{"n_head": 3, "head_dim": 64, "activation": "tanh_gelu", "norm": "rmsnorm", "positions": "rope", "qk_norm": false, "tie_embeddings": true, "init_std_qkv": 0.0468, "init_std_up": 0.0468, "init_std_down": 0.00325, "optimizer": "cautious_adamw", "lr_head": 0.0118, "warmup_steps": 207, "batch_tokens": 131072}
MLP neurons of a small language model. Each row is named by its layer, matrix (down: output weights) and neuron, and shows model dimensions 64-191. Each number is 128 + 24 x the weight over its row's rms, rounded and kept within 0 to 255.
After each neuron's rows, "fires before" lists the tokens most often just after its 100 highest values on Wikipedia text that the model never trained on. A number after a token or word is its count.

L16.down558 [128 166 154 146 114 138  98 134 126 154 114 123 133 151 201 115 117 160 122 158 129 108 115 117 142 110 111 126 149 101 145 177  98 111 116 132 110 161 124  88 120  94 102 157 145  89 100 151 143 142 132 129 154 120 172 126  91  87 101 129 113  86 129 113 114 123 143 138 127 125 133 148 140  97 121 146  68 135 118 104 135 147 126  99 101 124 162 131 146 142 121 148 130  89 123 112  96 173 119 156 155 131 123 126 157 144 121 141 149 147 133 160 178 110 104 130 188 124 115 128 104 132 116 117 124 119 141  82]
fires before: "s" 26, "ver" 9, "is" 5, "es" 4, "ph" 4, "ers" 4

L17.down512 [116 123 140 119 149 132 121 159 138 155 136  95 154 122 120 154 137 122 123 126 102  80 103 109 151 128 138 155  99 118 125 107 136  96 149 138 129 162 193 124 139 138 149 111 146 125  89 132 130 112 148 116 183 121 121 128 139  92  83 155 157 190 162 117 172 147 129 107 164 126 161 152 165 131 165 138 118 112 100 122 101 135 132 130 138 163 123 133 177 141 115 135 130  72 145  74 152 148 135 141 158 142 135 166 141 182 152 116 158 127 145 156 180  97 128 169 173 161  89 143 159 120 133 139 138  97 129 145]
fires before: " |" 27, "\n" 21, "===" 5, ")" 4, "." 4

L17.down58 [140 139 153 119 123 103 106 149 143 130 150 107 113 105 113 100 101 145 131 130 141 166 120 105 184 129 105 123 159 137 105 104 127 149 175 108 150 113 150  59 141 142 130 126 112 108 134 141 100 141 122 116 142 133 101 166 136 140 132 126 110 124 105 157 101 140 107 134  88  89  88 128 143 135 148 131 122  95 134 113 136 102 114 134 107 134 162 130 150 102  89 125 102 122 136  93 119 156 116 205  94 101 154 109 125 124 131 111  74 140 106 139 106 124 155 142 119 109 101 129 120  77 110 160 103 111 114  77]
fires before: "s" 49, "d" 9, "a" 5

L10.down547 [125 139  82 149 153 152 114 148 176 157 128 139 126 149 140 127 121 127 147 126  98 137 134 114 142 110  96 167 123 132  93 155 115 134 155  97 131 125 108 138  98 183 124 103 131 122  90 125 142 142 116 133 136 137 109 122  82 149 126  93  99 137 144 128 137 108 124 107 121 167 110 113 147 140 109 129 100 136 121 126 108 161 133 126  90 101 100 118 120  93  88  78  98 142 124 116 156 158 133 162 151 149 113 101 137  99 115  98 119 132 108 196 159 123 152  94 147 137  84 138  83 154 122 160 120 122  87 103]
fires before: "s" 41, "tic" 5, "ed" 5, "is" 4, "um" 4

L18.down275 [111 120 151 110 114 143 152 145 158 108 156 172 134 119 103 173 149 116 133 142 145 128 112 161  91 134 137 157  89 142 141 134 104 118 142 141 145 127 126  96 169 129 113 121 124 105 154 126 140 157  96 125 149 160 126 154 151 146 125 138 112 153 188  76 132 154 154 144 139 165 130 150 148 143 129 143 137 143  46 145 109 100 156 116 140 104 166 128 123 143 109 118 128 155 111 155 112 132 103 165 120 164 118 104 139 175 117 130 115  86 124 151  87  91 150 139 109 140 118 144 158  88 116 143 136  98 141 158]
fires before: "y" 30, "ies" 8, "}" 6, "k" 5, "ic" 5, "s" 4

L10.down494 [134 103 145 115 140 123 114 134 146 143 150 134 129  91 138 153 161 157 120 124 167 115 136  96 147 141 104 140 164 114 152 185 175 140 151 134 153 103 108 185 126 125 100  85 141 124 172 118 129 119 147 164  76 144 121  91 154 135 118  99 123 125 103 146 134 107 145 156 107 108  66 114 113 117 197 117 141 112 132 112 145 136 124  93  94 124 131 124 146 123 133 138 142 142 135 113 162 163 120 105 145 101 166 141 135 159 125 105 170  93 122  78 148 123 112  97 151 135 165 149 108 125 104 126 110 137 131 130]
fires before: ")" 23, "." 11, "," 11, " |" 6, ":" 5

L11.down622 [134 149 115  98 117 170 123  93 125  85 126 115 157 149 108 129 142  99 140 108 117  82 103 161 110 128 139 151 138 151 119  89 150 106 101  78 132 137 155 133 107 112 119 137 181  98 153 139 113  88  93 146 172 177 143 117 107 134 136 130 105 151 130 110 172 134 127 102 117 102 146 100 121 190 140 139 128  98  80 133 132 142 119 158 151 148 121 102 145 175 134 126 133  87 171 112 118 120 145 109 138 116 103 169 119 156 102  98 139  98  99 114 148 124 110 121 135 134  87  88 125 136 155 133 108 109 137 106]
fires before: " of" 22, "," 13, "." 10, " and" 6

L8.down186 [135 107 125 113 166 134 112 115 119 106 119 108 132 138 116 135 153 134 127 139 167 156 124 144  98 157 152 123 111  74 155 118 139  89 158 134 106  83  97  15 124 138 128 122 115 106 147  88 124 154 131 133 144 156 182 118 123  89 127 139 138 146 108 148 130 107 125 125 111 152 105  91 147 112  95 144 158 137 136 173 134 130 110 128 165 149 116 126 131 108 169 118 141  81 101 170 157 100  99 103 107 107 118 108 146 108 153  76 116 103 111 146 144 106 108 154 117 125 105 116 104 122 120 154 148 133 154 112]
fires before: "-" 35, "\n" 21, "\"" 7, "old" 4

L11.down119 [133 108 112 118 101 146 172 126 115 111 153 117 134 108 168 149 114 121  75 101 123 148 108 118 103 164 164 143  99  72  99 135 139 144 122 123 162  91 122 120 148 127 100 132  99 137  99 106 136 137 104 132 165 128 128 130  74 136 121 123 131 149 128 103 157 174 171  92 127 125 142 182 136 142 120 103 137 113 164 135 134 128 145 139 112  93 138  99 138  81 152 166 123 128 111 152 127  90 147 153  95 153 133 114 110 113 109 129 110 130 142 128 110 115 135 143 142 156 129 136 114 111 189 135 155 137 133 172]
fires before: "\n" 55, "s" 5

L10.down199 [135 153 142 104 124 125 181 132 114 103 123 117 140  78 131 116 150 171 130 156  77 120 111 158 138 116  94 121 129 172 131 108 137 126 124  87 103 102 110 209 100 121  95 138 123 116 105 115 131 126 113 107 109 120 128 158 126 128 113 126 137 110 140  91 124 133  99 114  60 120 143 127 146 139 150 176 129 123 123 158 168 152 103 150 117 145  81 109 130 159 141 132  94 118 117 121 132 110 113 156 121 144 153 115 179 141 129 110 115 132 102 104  70 105 182 111 108 176 117 139 114 124  90 122 149 148 146 133]
fires before: "s" 32, "." 17, "in" 4, "a" 4

L11.down693 [149 133 124 107 139 126 150 143 112 113  88 140 135 113  95 113 132 150 181 105 115 135  87 152 143 169 131 120 149 134  70 142 133 170 193 135 167  77 137 101 117 125 134 147 170 152 121 122  78 141 130 150 122 127  94 148 127 110 107 134 138 136 114 124 100 100  97 148  75 138 101 109 122 116 123 135 119  92 133 100 121 140 136 139 103 120 115 102  79 159 172 110 114 114 159 138 118 115  93 103 142 110 132  95 122 135  89 122 130  97  80 151 140 102 158 113 108 145 127 137 135 102 138 177 137 130 110  81]
fires before: "ment" 13, "ed" 13, "t" 11, "ing" 8, "s" 8, "ter" 7

L20.down679 [ 89 101 114 150  99 104  92 148 164 145 102 103 106  98 119 170  92 112 144 176 133 159 146 121 106 126  99 120 137 115 128 168 136 144 106 140 117 141 204 115 120  92  95 135 144 177 133 123 134 100 105 134 120 163 134 102 109 128 142 110 150 156  95 109 170 107 110 125 140 112  99  90 150 121 101 124 132 116 153 132 137 125  81 109 120 125 123 157 108  71 131 130 151 120 154 123 130 139 121 158 111 143 139 123 120 137  89 161 123 143 137 166 160 109 125  87 131 120 135 168 163 136 154 117 117 124 112 133]
fires before: "s" 48, "d" 8, "se" 4

L5.down59 [137 110 165 119 137  80 115 125 132 137 115 144 173 124 118 125 153 108 147 104  94  90 135 150 128 147 148 142 121 119 101  96 120 144 164 116 128 158 142 110 116 151  96 110 103 131 174  82 159 151 147 137  97  84  85  89  76 120 129 116 112 105 156 109 148 113 133 122 131 118 136 125 158 154 105 141 129 104 106 118 120 129 118  87 137 154  73 133 100 129  78 142 152 129 131 118  95 147 130 158 124 173 116 138 110 113  96 149 111 173  96 113  64 150 113 122 127 161 112 136 143 117 161 143 146 100  97 111]
fires before: "s" 21, "t" 19, "ed" 9, "ver" 8, "er" 4

L11.down179 [107 128  87 184 112 127 146 113 120 126 155 101 117 129 156 113 130 184 134 131 125 132 111 109 103 151 142 169  78 130  87 112 124 175 142 152  91 135 180  82 146 110 109 123 172 149  88 120 174 150 108 102 162 105 132 144 103 161 127 117 108 111 169 113 158 160 123 154 105 111 134 121 155 115 103 133 146 128 113 116 151 119 163 156 124 108 171 116 154  94 135  96  99  92 120 121 142  91 136 102 125 138  92 156 180 146 131 133 107 124 135 163  96 141 118 101 142 142 125 177 105 121 138 141 144  97 107 123]
fires before: "e" 18, "y" 17, "es" 8, "ate" 6, "ies" 5

L10.down653 [118 137 164 132 130 113 124 140 120 135 152  82 129  94  96 115 159 127 171 100 130  89 125 129 147 168 125 130 127 113 102 169 152 134 159 120 153  98 136  60  83 155 134 149 103 183 110 131 178 133 136 106 100 101 128 137 109 141  97 112 153 126 112  95 138 147  77 134 110 153 149  64 149 104 140 172 177  85 103  79 105 145 131  89 148 121 128 131 100 122 105 120 137 131 106 132 185 113  97  88 136 140  85 147 130 122 100 131 139 105 137 104 105 150 125 107 127 116 126 121 153 123 141 155 120 124 153 122]
fires before: "ment" 32, "ed" 9, "ct" 7, " the" 6, "ence" 6, "s" 5

L10.down277 [123 118 110 107 145 184 119 143 115 110 113 173  76  72 112 131 115  93 150 114 139 153 161 157 173 152  88 106 118 112 141  95  88 165 103 153 150 115 114  84 146 125 130 177 108 127 111 116 118 121 157 174  99 144 126 130 143 152 145 133 105 119 125 104 127  96 149 144 138 147  62 163 141 157 158 129 150 132 163 137 119 129 128 109 116 136 119 112 135 113 130 126 166 112 155 140 172 113  93 106 123 143 114 130 138 100 135 102 153 127 124 130  82 148 157 107 111 124 101 127 128 112 108  88 105 136 135 142]
fires before: "s" 27, "it" 18, "m" 10, "ition" 10, "l" 6

L18.down510 [165  88 104 116 125 159 129 130  97 124 116 117 119 161 164  91 115 132 124 151 145 163 126 168 117 109 167 162 155 135 127 147 155 138 136  94  94 126 141 164 113 109 112 131 120 135 130 103 139  85 119 180 159 150 147 132 118 136 204 147 126 138 121 119 141 125 148 154 164 151 130 147 144 104 124 156 124 124 145 139 138 108 149 132 146 166 152 111  95 141  90 139 173 105 140 142 172 118 108 118  78 128  82 138 143  87 106 155 142 111 107 126 106 141  96  96 154 131  78 153 134 137 118 125 103 111 110 135]
fires before: " to" 53, "v" 8, "m" 5

L12.down443 [159 108 125 129 115 119  97 153 144 108 140 143 138 137 116 134 146 108 104 123  82  92 104 154 128 128 136 105  84 160 119 128 132 145 105  74 140 149 132  58 111 138 120  96 151 168 162 142 100 118  98 117 118 141 109 145 149 119 129 124 120 150 139 127 171 160 100 122 111 141 108 157 181 138 104 142 127 125 128 117 130  96 139 158 141 122 159 107 111  87  73  84 141 149  88 116  90 113 175 122 144 134 129 158 120 146 121 111 118 169 116 144 125 150 104 126 128 115 115 115 105 107 102 178 109 130 159 134]
fires before: "y" 29, "ed" 12, "s" 7, "in" 6, " " 6, "min" 5

L23.down662 [104 114 130 127 120 108 121 174 126 120 127 125 134 113 130 160 108 107 158 143  57 119  99 132 109  92 107 130 136 113 123 186 131 145  91 133 126 116  91  81 143 163 132 144 106  90  96 153 131 164  90 141 162 103 136 134 123 160  63 131 117 143 128 108 145 131 102 128 146 145 106 116 119 127 166 132  87 161 153 124 157 127 141 113 107 105  93 129 172  79 107 159 122  57  98 119 164 131 128 133 163  85 148 147 167 106 170 120 150 128 166 154 118 111 134 112 160 123 116 151 175 118 136 135 140 155 102 164]
fires before: "s" 41, "es" 13, "ed" 10, " –" 4, "ing" 4

L3.down388 [123 117 168 112 115 103 136 157 124 121 103 117 108 135 142 135 154 137 131 127  99 133  95 145 151 151 118  97 123 110 109  83 120 132 130 119 102 142 135 196  93 101 146 129 131 154 110 127 170  73  93 158 149 127 123 146 167 150 110 110 125  74 148 108 102  86  86 125 146 143 134 139 106 129 110 125 107 130 101 145 151 102 126 115 144  69  78 138 152  95 130 139 157 142  99 131 127 117 105 157 107 154 130 148  90  77  90 180 105 168 102 141 104 145 139 115  99 129 150 122 109 127 144 147 105 132 112 174]
fires before: "s" 65, "t" 4

L12.down685 [119 102 120 107 157 156 110 137 106 131 131 105 138 116  93 115 161 125 109 103 140 172 119 142 133 117 114 167 129 145 133  86 161 157 131 103 130 142 115  52 123 130 169  88 155 102 121 134  97 127  86 131 148 159 119 106 151 105 103 112 129 169 113 168 195  98 121 114 132  84  58 133 184 129 161 139 121 164 112 111 109 181  94 103  98 128  98 109 147 135 121  99 107 127  99 150 154 124 132 129 143 124 125 128 163 168 136 111 134  89 115 139 157 160 108 141 106 125 117 121 111  91 147 166 143 145 125 128]
fires before: " |" 33, "\n" 28, " (" 8

L23.down150 [196 129 144 156 157 116 105 137 148 132 116 114 126 112  98  85 136 172 142 153 143 150 120 115 135 150 117  90  98 103 100 109 131 154 131  98 140 157 132 133 152 140 117 138 110 145 124 123  80  99  84 136 127 140 111 115 127 113 121  75 112 122 137 122 112 122 106 117 141 143  86  92 131 119 161 149 128 154 121 134 113 123 128 108 169 151 158 145  97  83 100 128 125 176 160  85  66 110 137 114 125 122 150 107 160 139 145 139 125  92 103 158 105 122 138 135 121 110 126 181 145  96  81 125 164 119 116 123]
fires before: "er" 22, "re" 16, "r" 8, "ra" 4, "s" 4

L23.down519 [138 116 137 112 121 115 130  97 161 132  90 129 125 117 140 153 159 146 121 108  94  99 139 132 149 103 131  97 136  89 155 166 133 167 165 130 120 109 139 117 135 112 160 112 117 122 134 118 106  83 129 144 135 156 122  73  91 108 115 106 148 189 143 144 124 156 123 149 137 150  93 163 147  89 107 131 128 171 158  99  90 148  75 135 104 108 101 212 164 100 164 156 165 123 170 118 131  74 120 116 115 134 108 109 138 128 154 151  96 166 170 113 149 136 121  92 142 117 122 152 124 133 150 154  97  89 122 117]
fires before: "s" 25, "pt" 13, "p" 4, "us" 4, "se" 4

L16.down288 [103 125 148 123 158 101 138 118 140  87 132 100 151 137 115 124 126 128  90 142 105 144 137 164 133 108 113 114 103 132 111  20 177 157 129 102 132 118 165   5  91 143 133 184 140 132 133 113 133 123 110 160 139 117 122 155 105 145 116 116 132 158 134 132 133 155 111 166 131 128 129 124 146 150 125 162  95 100 133 124 125 122 137 138 151 152 113 160 123 145 121  97 110  84 112 173 124 121 120 107 129 110 129 135 131 122 111 123 135  91 102 102  98 113  97 120 128  95 126 150 145 106 106  91 122 121 124 119]
fires before: "," 25, "." 10, "d" 7, " to" 6, " on" 5, " in" 4

L4.down557 [123 159 165 155 138 139 162 141 129 101 129 115 161 105 138 129 128 156 117 127 171 123 158 156 116 155 148 135 129 115 149 157 147 128 120 126 124 105 140 102  52 115 153 155 157 145 126 111 140  97 133 130 125 122 144 135 140 136 151 121 122 175 132 123  59 138 129 145 102 119 125 143 134 121  75 146 101  96 100 144 128 122 111 159 114 147 139 154 139  95 134 136 108 154  90 100 125 120 116 132 120 149  98 168 136 125 134 121 126 100 124  99 124 130 131 168 111 132 134 132 109 134 137 119 142 130 130 134]
fires before: "\n" 82

L23.down537 [125 138 115 110 138 142 160 179 148  96 152 170  88 194 108 128 102 125 133 115 120 163 107 145 127 110 151  96 119 109 125  93 107 120 141 122 133 126 116 133  97 128 127 140 129 109 132 100 137 144 104 129 124 109 163 141 132 145 150 142 125  92  88 140 141 155 152 164  87 146 170 130 133 124 147 146  84 139  98 134 140 142 124 142 131 105 113 156 108 114 117 189 142  59 148 147 141 148 106 118 138 106 129  93 158 122 115  96 118 139  91 154 106 143 105  68 139 158 152 132 137 103  89 125 134 104 118 157]
fires before: ")" 37, "\n" 18, "st" 5, "s" 4

L18.down630 [114 160 110  89 132 163 124  73 126 163 138 108 111 118 106 108 134 115 146 159 124  90 134 154 157 109 106 134 135 109 106 184 101 131 176 148 100 108 150 233 121 127  96 122  89 160 130 124 141 117 133 151 130 115 139 133 165 140 161 150 117 118  94 137 147 103 123 135 152 155 133 151 157 137 127 118  99 128 122 121 128 161 127  82 108 128 124 108 122 142  83 120 141 119 158 145 123 186 154 136 139 170 137 169 125 110 138 141 114  91 126  91  86 123 126 163 125 111 126 117 151 118 137 160 111 137 137 171]
fires before: " |" 38, "al" 5, ":" 4, ";" 4

L12.down485 [128  81  58 151 150 160 144  91 163 107 150 125 135 103 121 146 129 143 107 148 132 155 122 146 140 130 128  90 132 111 138 121 174 105 145 131 130 117 150 123  73 113 130 113 144 130 144 129 108 121 132 106  71 113 175 133 162 124 146 139 123 134 138 111 144 121  99 109  97 137 130  99 144 124  92 133 158 118 112 138 138 116 108 121 127 172 121 135 103 103  93 152  97 122 121 151 146  92 140 110  79 104 101 169 151 140 124 104 137 116 152 162 103 143 104 131 165 110 145 108 111 101 138 101 105 138 123  99]
fires before: "\n" 75, "==" 6

L11.down120 [152 107 112 112 121 165 122 134 119  99 147  91 141  91 113 174 108 153 133  91 133 127 134 142  70 143 172  89 123 113 151 111 107 100 129 121 121  95 115  66 146 119 127  85 121 165 119 134  68 158 110 125  99  94 155 118 102 125 128 103 141 127 149 117 161 139 162 121 105 129  92 130 147 137  86 136 126 111 165 138 153 161 156 135 108 130 124 139 103 129 136 160 164  75  69 152 129 127 123 131 101 124 115 151 132 125 114 144 121 148 132 138 169 155 115  93 164 137 137 120 113 152 124  86 118 153 167 131]
fires before: "\n" 45, "p" 6, "y" 5

L16.down473 [122 142 123 119 115 115 131 135 135 134 136 114 125 119 150 122 176 116  99 127 149 111 132 145 138 117 128 140 151 132 142   0 193 114 106 125 120 135 116   0 113 156 159 124 147 123 139 144 107 144 114 118 148 127 116 129 155 127 133  94 114 134 111 161 150 157 127 121 153 128 118 142 144 118 141 132 145 116 124 125 133 144 106 156 139 140 111 104 133 102 148 102 134 133 114 132 144 126 125 130 113 129 101 127 153 151 144 128 125 141 124 156 108 142 149 127 101 125 167 132 142 130 175 130 127 125 120 123]
fires before: "\n" 29, " The" 16, " He" 9, " In" 4

L16.down58 [118 126  97 153 114 150 123 139 115 145 115 113 149  81 154 142 164 141 119 112 102 108 114 137  90 139 116 136 106 116 142  50 125 148 123 107 102 127 138  67 130 125  91 100 155 176 148 124 131 174 102 128 166 134 179 160 109 162 148 148 107 142 141 156 133 141 136 112 127 110 135  58 117 126 113  98 112 117 127 104 133 124 125 126 128 141 168 115 120 121 137 107 118 100 155 153 140  86 187 122 105 100 127 146 159  81 116 140 141 140 121 153 125 131 148  89 172 109 118 131 135 119 123 150 161 161 102 116]
fires before: "y" 79, "ed" 5, "ies" 4

L20.down737 [164 137 119 155 165 108 110 118  91 136 130 164 110 125 161 125 132 150 130 150 100 145 141 169 133 186  82 122 106  93 123 151 148 136 147 120 108 126 134 129  74 127 183 133 169 117 136  84 139 129 136 147 155 132 174 110 128 154 104 101 134 122 138 140 175  83 123 135 149 201 160 107 117 141 119 162 138 105 121 129  61 162 122 139 125  99 101 108 120 130  71 111 141 118 136 120 132 117  97 167  79  90 135 145 137 104 137 173 144 126 148 104 159 130 149 125 112 127 115 135 121 120 108 127 112 108 108 121]
fires before: "s" 32, "lu" 9, "my" 7, "pt" 5

L18.down311 [192 130  94 131 140 193 143 107 125 100 125 127 130 114 109 139 164 115 110 135 123 102 122 112 142 129 123 138  97 152 160  76 150  97 136 121 126 106 125 169 103 115 170 123 122 136 140 147 123 132 121 159 146 140 133 161 170  76 124 166 145 116  91 131 141 136 137  85 109 127  68 114 124 109 170 125 148  95 172 128 106 126 142  88 137 131 144 133 133 105 103 123 124 153 167 134 114 150 152 124 150  89 125 101 128 158 136 160 148 105  90 113 123 110 137 141 137 110 134 157 128 109 164  95 136 137 125 126]
fires before: " |" 47, "%" 8, ")" 8, " " 6, "ft" 5

L10.down650 [175 127 110 123 117 124 116 180 132 149 137 156  60 136 132 107 100  97 172 136  88 125 137 101 137 165 124 133 119 101 121 140 118 149 159 182 120  82 113  88 107 159 164 160 100 143 150 145 142 110 127 137 123  95 123 158 115 103  65 139 124 115 121 164 134 136  81 144  53 154 110 128 128 132 158 119 128 102 127 128 104  76 104 102 121 106 143 154 132 100 111 117 120 153  95 148 157 114 123 129 124 137 159 118 117 136 140 122 139 167 119 148 142 139 131 134 115 117 120 113 143 124 113 120 130 150 158 115]
fires before: "s" 20, "ment" 19, "ign" 10, "ive" 10, "it" 8, "b" 7

L23.down296 [101 137 122 104 150 112 103 131 140 119 117 114 173 115 115  96 155 118 113 128 208 125 144 122  82 145 137 182 138 120 150  95 165 115 117 140 134 126  99   0 134 131 142 149 115 130 150 100  99 166 107 126 121 151 102 146 152 110 145 115 129 156 102 128 131 116 112 106 117 132 123 161 123 139 128 123 163 133 124 110 145 102 137 135 128 126 105 135 161  97 135 146 122 133 128 114 120 104 123 129  86 107 146 131 160 131 142 130 141  92 134 120  89 135 111 164 125 113 133 106 129 129 151 149 133 144 108 103]
fires before: "\n" 84, "-" 9

L12.down705 [150 164 157 123 141 103 119 123 125  89 124 156  86 121 108 140 141 124 174 121 160 117 150  94 124 153 112 118 155  81 162 147 148 103 139  83 151  81 115 113  72 147 163 127 145  83 168 100 143 146 131 139  98  85 119 143 128 114 108 129 141 167 126 123 145 180  94  89 114 154 140 139 169 140 137 110 134 137 115 148 115 163 160 147  77 136 119 126 126 110 114 104 119 128 106 146 138  92 123 141 145 151 137 146 106  88 109 112 133 139 125 112 156 159 152 141 137 141 127 178 125  74 152 129 103 120 120 134]
fires before: "\n" 33, "==" 9, "el" 8, "s" 5

L16.down544 [143 120 118 131 122 172 124 122 125 108  94 125 131 133 129 141 140 127  97 149 133 127 133 148 132 126 120 130 158 149 138  27 196 146 158 127 141 127 116   0 119 121 136 115  83 127 157 109 101 123 105 109  98 119 141 132 128 123 141 124 136 155 149 155 127 116  86 131 139 115 163 139 135 110 152 123 133 144 137 114 130 104 142 134 148 130 108 142 116 104 120 116 117 159 122 131 116 124 125 141 131 122 119 150 155 127  95 141 149 107 157 132 122 143 121 161  91 125 145 156 141 121 165  97 141 154 151 142]
fires before: "\n" 40, " The" 8, " In" 7

L18.down572 [120 120  77 137 122 136 168 128 152 147 114 152 137 178 145 132 100 109 131 157 117 155 115  93 120  95 130 107 137 135  96 127 164 146 125 128 133 135 106  79 165 151 120 133 127 139 105 115 151 122 159 144 153 109  99  89 119 152 129 111 104 112 136 113  93 128  92 175 124 158  97 100 114  96 106 159  94 101 132 107 141 155 125 151 156 107 139 143 127 127 113 164 153 103 174  97 118 143  93 129 111 115 150 112 104 127  98 124 148 129 139 128 163 100 130  72 133 114 125 108 104 141 122 166 134 114 107 129]
fires before: "s" 67, "pt" 7, "in" 4

L20.down484 [121 130 113 172 151 109  83 121 113 152 137  85 140 128  87 151 138 100 158 114 103 121 103 129 132 115 110  84 124 107 116 145 142 148 143 109 135  86 118 151 115 154 127 142 104 140 111  79 144 110 162 127 149  97 109 116 129 122 121 151 122 175 105 147 140 153 116 101 113 157 101  96 136 144 124 132 136 179 112  84 129 153 147 126 110 113 141 123 146  57  82 136 130 104 154 169 118 125 107 116 108 177 140 140 185 137 122 113 109  70 124 135 110 107 162 137 153 152 132 100 155 147 166 144 132 152 113 147]
fires before: "s" 37, "c" 6, "se" 5, "k" 5, " of" 4, "tro" 4

L20.down383 [152 131 106 112  83 123 118 142 145 155 171 108 116 142  99 101 138  86 121 126 135 128 121 141 154  72  86 136 170 155 149 111 101 119 150 119 146 169 116 148 168 131 105 129 107 139  89 129 137 100 104 137 147 119 154 135 144 143 151  94 149 149 161 117 156 131 132 159 147 115 168 123  89 146 125 146 134 154 106 136 144 106 128 111 130 138 146  97 133 139  98 139 168 141 114 144 103 105 114 134 117 126 113 158 104 134 117 128 148 169  86 128  90 150 181 106 121 132 118  80  96 142 116 106 117 167 146 147]
fires before: " with" 20, " in" 10, " to" 8, " that" 5, " on" 5, "er" 5

L20.down622 [124 158 167  85  84 150 131  92 107 143 130 162 142 111 137  82 105 100 168 165 109 141 122 117 143 120 142 136 120 104 163 159 142 127 146 140 139 124 127 159  73 116 120 112 162 117 115  82 161  96 141 132 128 105 116 130 124 121  97 161  82 151 158 118 125 115 107 172 100 157 115 119 134 110  99 123 101 130 131 102 110 146 170 176 168 175 123  90 156 114 144 162 122 129  86 137 175 114 145 168 125  98 144 138 141 171 133 162 127 132 134 142 139 154 118 145 134  94  79 120 143 105 112 118 110 164 109  92]
fires before: "o" 27, "k" 6, "e" 6, "ai" 4, "n" 4, "a" 4

L10.down318 [118 142 150 107 131 119  98 119 141 119 176 137 149 112 115 184 141 124 100 131 169 132 134 177 113 157 110 134 160 109 105  87 182 130 102 128 140 127 134  83 125 111 165 171 157 115 153 124 139 109 135 133 131 134 183 112 144 157 144 107 139 101 115 115 102 127 129  97 133 133  90 132 136 132 171  93 130 130 148 149 155 163 111 151 121 143  98 136 159 110 105  99  87  84  75 146 111 126 123 108 134 140  85 135 142 105 117 133 125  73 112  91 101 150 186 107 127 101 136 129 109 151 107 109 124 140 168 120]
fires before: "\n" 87

L18.down108 [105 114 132 130 151 119 139 143 164 121 114 155 164 159 150 134 108 120 167 109 137 143 103  96 175 122 154 128 132 131 124 128 194 176 101 109 150 108 154  77 105 129 120 129 136 163 121 146 109 116 156 147 146 146 105 134 172 131 115 133 117 133 102 124 163 107 122  99  73 134 128 165 137 127 146 184 104 113 134 157 116 105 137 114 117 138 151 114 153 196 119 111 115 159 136  98 143 159  64 142 132 102 141 155 166 178 125 149 132  93 109 157  99 116 144 111 136  77 169 112 108  65 174 118 109  86 122 153]
fires before: "s" 43, " of" 20

L18.down641 [169 141 103 150 137 121 127 137  72 137 135 165 159 133  93 121 122 112  90 105 179 137 136 105  94 117 141 113 131 170 122  65 133 161 132 138 150 120  91  83 118 130 133 141 108 140 115 133 103 148 163  97 147 109 118 146 150 155 120 148 134 131 112 141 113 163 116  99 141 110 129 128 129 140 152 155 141 129 143 179 114 118 142 147 120 133 149  98 132 165 122 146 150 135 124 162 136 134  96 173 126 121 135 110 186 152 148 172  90 170 110 111 151  94 146 159 135 145 146 121 144  85 161 151 122 139 137 118]
fires before: " |" 41, ")" 11, "s" 5

L23.down429 [107  87 128 138 134 134 120 138 162 152 154 184  96 174 118 144 128  99 146 118 130 177 136 114 162 120 150 100 100 159 137 130 104 148 114 131 124 114  71 164 127 130 124 130 118 126 129 109 173 132 135 114 120 127 136 163  94 143 135 123 123 138 121  80 108  89 137 139 125 119 157 113 126 102 133 131 111  75 157 141 128 130 179 138 108 100 165 111 106 125 157 170 145 136 121 123 103 120 153 146 171 130 126 108 113 106  82 138 100 173 116 128 123 103 131 130 132 160 161 115 131 134 101 117 110 158 118 139]
fires before: ")" 71, ")." 8, ")," 8

L16.down214 [137 113 155 138  89 103 134 112 129 162 110 165 122 106 120 106 153  94 138  88 128 157 114  94 143 133 155 117 136 166  98 132 135 127 111 118 105  96 100 115 161 137 124 119 161 124 117 113 157 144 127 148 128 133 120 122 122 118  84 145  92 166 108 163 154 159 106 128 133  99 160 160 165 125 148 138 136 143 110 107 150  95 153 164 147 141 139 111  76 150  94 134 154 132 156 172 129 110 144 131 114 133 148 134 133 110 141 115 100 123 117 138 176 118 121 146 111 166 105 101 101 107 151 118 142 147 173 147]
fires before: "y" 22, "ine" 11, "s" 9, "ia" 9, "ian" 9, "ies" 4

L3.down330 [117 114 119 106  88 117 154 121 140 141 148 131 114  90 105 149 157 115 153 115 131 146 130 107 210 108 151 120 100 123 125  31 162 105 119  87 143 135 133 119 144 166 152 137 133 113 121 120 167 132 145 134 140 110 163 129 110 126  96 137 142 154  67  95 102 108 112 113 150 116 109 184 141 180 139 158 113 111 105 111 105  80 105 134 128 118 110 156 134 106 130 124 141 123  90 159 157 157 117 140  82 161  99 105 116  91 137 107 154 133 154 122  80 120 114 110 133 113 161 118 130 138 130 167 135 129 132 156]
fires before: "\n" 55, "s" 14